{
  "n_layer": 8,
  "d_model": 832,
  "n_head": 13,
  "n_kv_head": 13,
  "head_dim": 64,
  "activation": "swiglu",
  "norm_place": "pre",
  "attn_scale": 0.125,
  "parallel_block": false,
  "init_std_qkv": 0.0297,
  "optimizer": "adamw",
  "lr_mult_qkv": 0.4,
  "beta2": 0.95,
  "lr_head": 0.00576,
  "decay_fraction": 0.921
}
MLP neurons of a small language model. Each row is named by its layer, matrix (gate and up: input weights; down: output weights) and neuron, and shows model dimensions 666-793. Each number is 500 + 25 x the weight over its row's rms, rounded and kept within 0 to 999. Numbers have three digits each. A neuron's up and down rows have the sign that makes its largest values positive.
After each neuron's rows is what it responds to, as a language model described it from the Wikipedia text at the highest values.

L3.gate1567:459503529526504467495511519475475546486491457496512554495493499523526493465524469510487533525454478507495501550484538513521509502451499450506464518535499500537489470468530482517481466464529531507455492483512500469525507496459521488521525459513495470509493501430471457555524476462462492531510487498492487488508519489499490505519499523477503508486480481519520435473477520525469512506498
L3.up1567:513509483480506550472496490503533523489491478494491515531532462458494476496508482472487517500507505481544490513486464468540465491561534459482526468493484488448486508536491444507472512504452437491481509507454512501466513492496434485495516490474520476465503478513528496500489495479540489473448508522549517491492530514457534467500501478498507543502520525547499540483523487468510506514484
L3.down1567:510490507525503436493477479506485528532498477489572529497527480462516517525475539525446523548483474468505491461515517502497514495485548534480523498484510515495521542511509498507511473513481530488548471519495448494450533489493497491537498523494471473442512479502519516522461532522503548564483490500537499479519506471466538494539524489510502533494458542516500494512504490504493516520480
Description: Activity and process nouns. Nouns for inquiries, media or undertakings, usually right after the or a possessive, such as investigation, analysis, film, images, recording; also final word pieces like -ters, -ed, -rated.

L2.gate2050:486498560515475503520497537506508487484511485477463507495529502503497483538495495491445500491514488451508498490482423464517508525498466488495483487486502488515502481493505497470500511503487472496501495486503509501493500499481447509504546511465508479511550519523481457480539499491510522508538536501535509467512494451546475499482514483448498474506485498484509462451499498534447541522498
L2.up2050:457464543511473499460511466481538492495489506522469528452526516514516501547485515540465543464514496498469513533476484498519470519513481512464506492483523461495491514470555479515516512485485475493497517496527473513507491491519472504477518497500518499511543477489513467513470498517514513512484518472498528472487528484508490486504491465493500500496529450492485497482515493512459587503500
L2.down2050:522528525517491518510503492531535517470486505519505511464505490481505488503470483493473496480510489476471445524496486522478546490540504493468522566525616522521508485472521498517533484504485503494505463503493477491491501506558510511460515496502477500505475552512487445477518480472504517525489449519515500483513527480533504493504489448493513458543484447506452528477502485494500526509473
Description: Oversight and observation words. Nouns and verbs for watching, checking or investigating, such as monitoring, surveillance, surveys, investigation, observations, and overseeing bodies like committee, police, CIA.

L2.gate233:504513515563510445538464538531514491464479476529480520492508503489505539473494517520529502496513492526540504516501531480502520509488548519541470500516505489530524518497539497529498476548498468513456484447496531513496487484526503521507495498482566483556513520474543464481537456448481504519493500504485481484518460493509495531460482493491466491518472470467515481541469467505495522529483
L2.up233:491490513538515501455528510486516519521519492485511519505466504461502508528528510489552518476544496493486452473495489476514489486494494538506495480500465511492481454515514502476490510460484487476507473485517493450507603486474528548514448499525506509517535485529470490502498465472485522481482485558493512530499497508466499532480485513543527506511534502446480533519488490498488512508507
L2.down233:511521505479506463526485512537524494478490483467508504534530478508480497492460508486453485473531541497502478524545527539485498514501508516552524421480550534514496477475508492504456479526501521509462529508494523562517520458517419503497483525496508459524469460488512517500494536475484509483501499497512529523485478508483500498469480515503507516510472519509522492470546512489514523501479
Description: Slash in compact notations. Slashes and other punctuation inside short notations, mostly in tables: n/a, f/5.6, m/s, 2/17, p. 595, 4,647, 2004–05; weakly, words after "is".

L2.gate2949:558505524519490521529460504462487476508442489494498500475497497519479493498541514492519515525513485512515461573531473468521534519498520526511514500526507493486452494516507509525519525533527475468490535496481521512504488523469494526457470473499539513494491477530487489469542530501515520453471478513508499495543527541496499497516489517553520454499500503485460505493525531483482476486495
L2.up2949:554512528486504481518497534506499488486463493502494516491532498533489489442485480523484456497472518514490501538497484523467509501548550540503513472510520493528468501506494538507522530504522491482500508474494533500511463533529473516487463511515500497520517517498499478469509508446486527554501467490491497498485512563477535498505526543472526450538455506488467555521518529502530527519480
L2.down2949:516507499517508480474498516515490456470498514503504508498513520503494501500508483519459493508481509496430532464459485518475524520493506558505510490533476485540449469499509516461521473500435527507492472513565477513480500452565519535505495486507504489457521507487502498507508498501496509538516505536492486454452485512487491494519523497456510453514467480494507535519503477466521560511460
Description: Geographic place nouns. Place names and geographic nouns, often naval or military, usually after "the" or "of": Puget Sound, Saipan, "sweep the area", Gibraltar, Sea; also scattered name word-pieces.

L5.gate1376:498497508488497476491451495505506509498528488481502507487534485477473477552528489483500504496488516491537477491549447479509476488480522507523473508516486470515473450476518453462495520488512496492491529476492521550497477531524525525494482493463483533502488495458495508526484490539500508515475515511514508463519532504479514510480508541509476496486571495521495527524483536493483499463474
L5.up1376:533501484507516499509477484530451499498509480506475480451511504462497503498503513524464504528471508515515488512494528493535534492473496482472452512480504484527482481479538490504490502487505511497436502511503493528464471542464475509508531502531495481523509448508503464437485483484480517463528475509510502507491509504496474536510508532449489511489511449515500486458472505504520514505503
L5.down1376:496498478479483521471478549490504494518469489466517461462486516466508496510517481491556532507494492532498509497501521499444495515491495486474484476552520485478521491518466451444546546485515478471472479492531501530524518468552536494514511497530519506481468514523483501508492482441494488455539514489513519513511494526491457473534502517470543467512548485505474533466489502516502501440483
Description: US states and regions. Names of US states, regions and oceans, often after "the" or a comma in place names, such as Montana, Pacific, Northeast, Missouri.

L3.gate48:501481508490472516508491481485479492518480503496472524507524459481487509513536481508483501512490498506482519465513545524505479516457488553507516479509469539482535491513517505519524449494492513453497508467503488491555470496463510482518471515490504506507500512513527499500447504479522548516502471490496522545542511479510445444496452505460490470541516503493466474484500510502479475504512
L3.up48:456477487500526478483489474513548462490499473522440501504532483523499474509495542510582534479520451534477493517506512463456494490508543510508498514523466505524442504536488492493468543529518493468494465539520473471484473487510507499499466510474512509490544478480530502497485509524496476534504490538492522497483462554567529486513532467475453537495481491497498494511479476488456487526476
L3.down48:503486494498500499535503485456490520510513498489477478481482502510489510455486494524511500441573475481484460524499491558488471490518478525539495551542476465514518469479484564469530484497498505482502513509503525517478451515514511491468497508478455507488478471487498488492460475474504506460477493496468471515502481486550456454479536459478487501530479479566492487488524503523491452485462
Description: Slash in unit abbreviations. Mostly the slash inside abbreviations and units such as PD/sqmi, km/h, [Fe/H] and L/70; more weakly, mid-word pieces of names and table pipe separators.

L3.gate2304:495478496499509502565477561508496485499478484477433487512493471510485481486469489490505478515494483502511495473527542510472533495493509516459531492508467518550485473520519452491525527443543511540513445506539509534507522538468528488502508496501469508481455485548518501550518473506490505453494491465502537483518559498498487482501427476485508476476482486489490510469493520526504493508508
L3.up2304:525503503487495476530479500531513533516473487499505553519506497516457467509511501493495515486528503479484477487543457492481439510486480510533492527480462500458525493494516491504440474502469480498491508511543499480494500506542532510483508490474488469501508523476489516487463519474456464500513484509496475473470466484498504500503516452507450517482513490504497492519506504477512506532485
L3.down2304:475416544532483479512497470490505487485472497470499567489525497498478517490550488494446489494517484451512504505489478488493495491476524503469457511555502539475521539503504496507527505500486488525534495497498538512517485471528525512435484509500500505512488461514519482510489443486533523476500494534521531515495460497527555513469534493505501467492526494491513481504488506458470538498473
Description: Ocean and maritime nouns. Nouns and adjectives in ship, ocean or spaceflight contexts, often after "the": Atlantic, Pacific, Puget Sound, ice(berg), maritime, Finnish Navy, in space.

L5.gate299:500474497493504490470516495484485508545548492540463481505490464506528493482542470501494514480462484474457517521503559488507491502509478471515512538488471519476485487494528466484494498485489480485489498504461491497447506523523511513496507490481486507546517490520448485507458501498540525446456474494532489564484471510522493532530503481507503508495480466491482452523478508527482533485471
L5.up299:484444497513466503505433480509486495475549526478482550471510474485522468517501529532455510491463538489533508495461527505509487502514503458527509497534480440518538515466494493485528488453490491482473491507472489524540508531521506524523488490471498488528510502498485523449485489509515517464478482492479552503524499483527485508454519524542505483532523497500487495486538530507497473483517
L5.down299:484447506512469497478500522470541500512511475502498495511480421523523523516496507501507504484508524474521514529494479506506531518513486508501516467465467460480506441480454500521500474525520483481448496531486542553495491517509503507533512486499478552531498536491484500502459449525515469479488507484533488491493490515443518463509548497450489513493473492465458477524494518528502495460529
Description: Event and action nouns. Nouns naming an action, process or event, often derived from verbs, usually after the/a/possessive and before of, such as merger, invasion, relocation.

L5.gate1280:486501525549522498524513490488527506479497517468461476522514522473496498507519499472505482515470519526468429501517482527489496495474520455518518512484533519500525522511530491474527526483517489502488503522463481498503521514491495528458500474497497485541500482503496486486468514502530497499495505505459446513501494467504490492496479525503480522538452480486533478493541496528457525489511
L5.up1280:486536540489536507471497518469508503487549511528515525536521542525479468512516494527527504473502490526484458522465495475476505501465482503526507543533482535487534490501494511526504499502498492487557518537454481466475467481450507474508533488482459505496467512469498484483498537506575513555544532543477459518488500482518520495501527537479519531488451473448528509474498465483508475504470
L5.down1280:501456474537506506474436502506465450479533567501485501514479517529465493509549540463484528457467540556523522523458492504522580503515496513527523516475471497488485496513495490508498539505485545499499492510465491484503490512459473520509535468520537512471501523530453484497481439501530481513508505496484521443521493509493529457526476505456529505512482477475522505507492514524490459487445
Description: Token after lone letter. Punctuation or word pieces right after a lone capital letter or short number, like the hyphen in L-shaped, the period in D.C., the bracket in (R).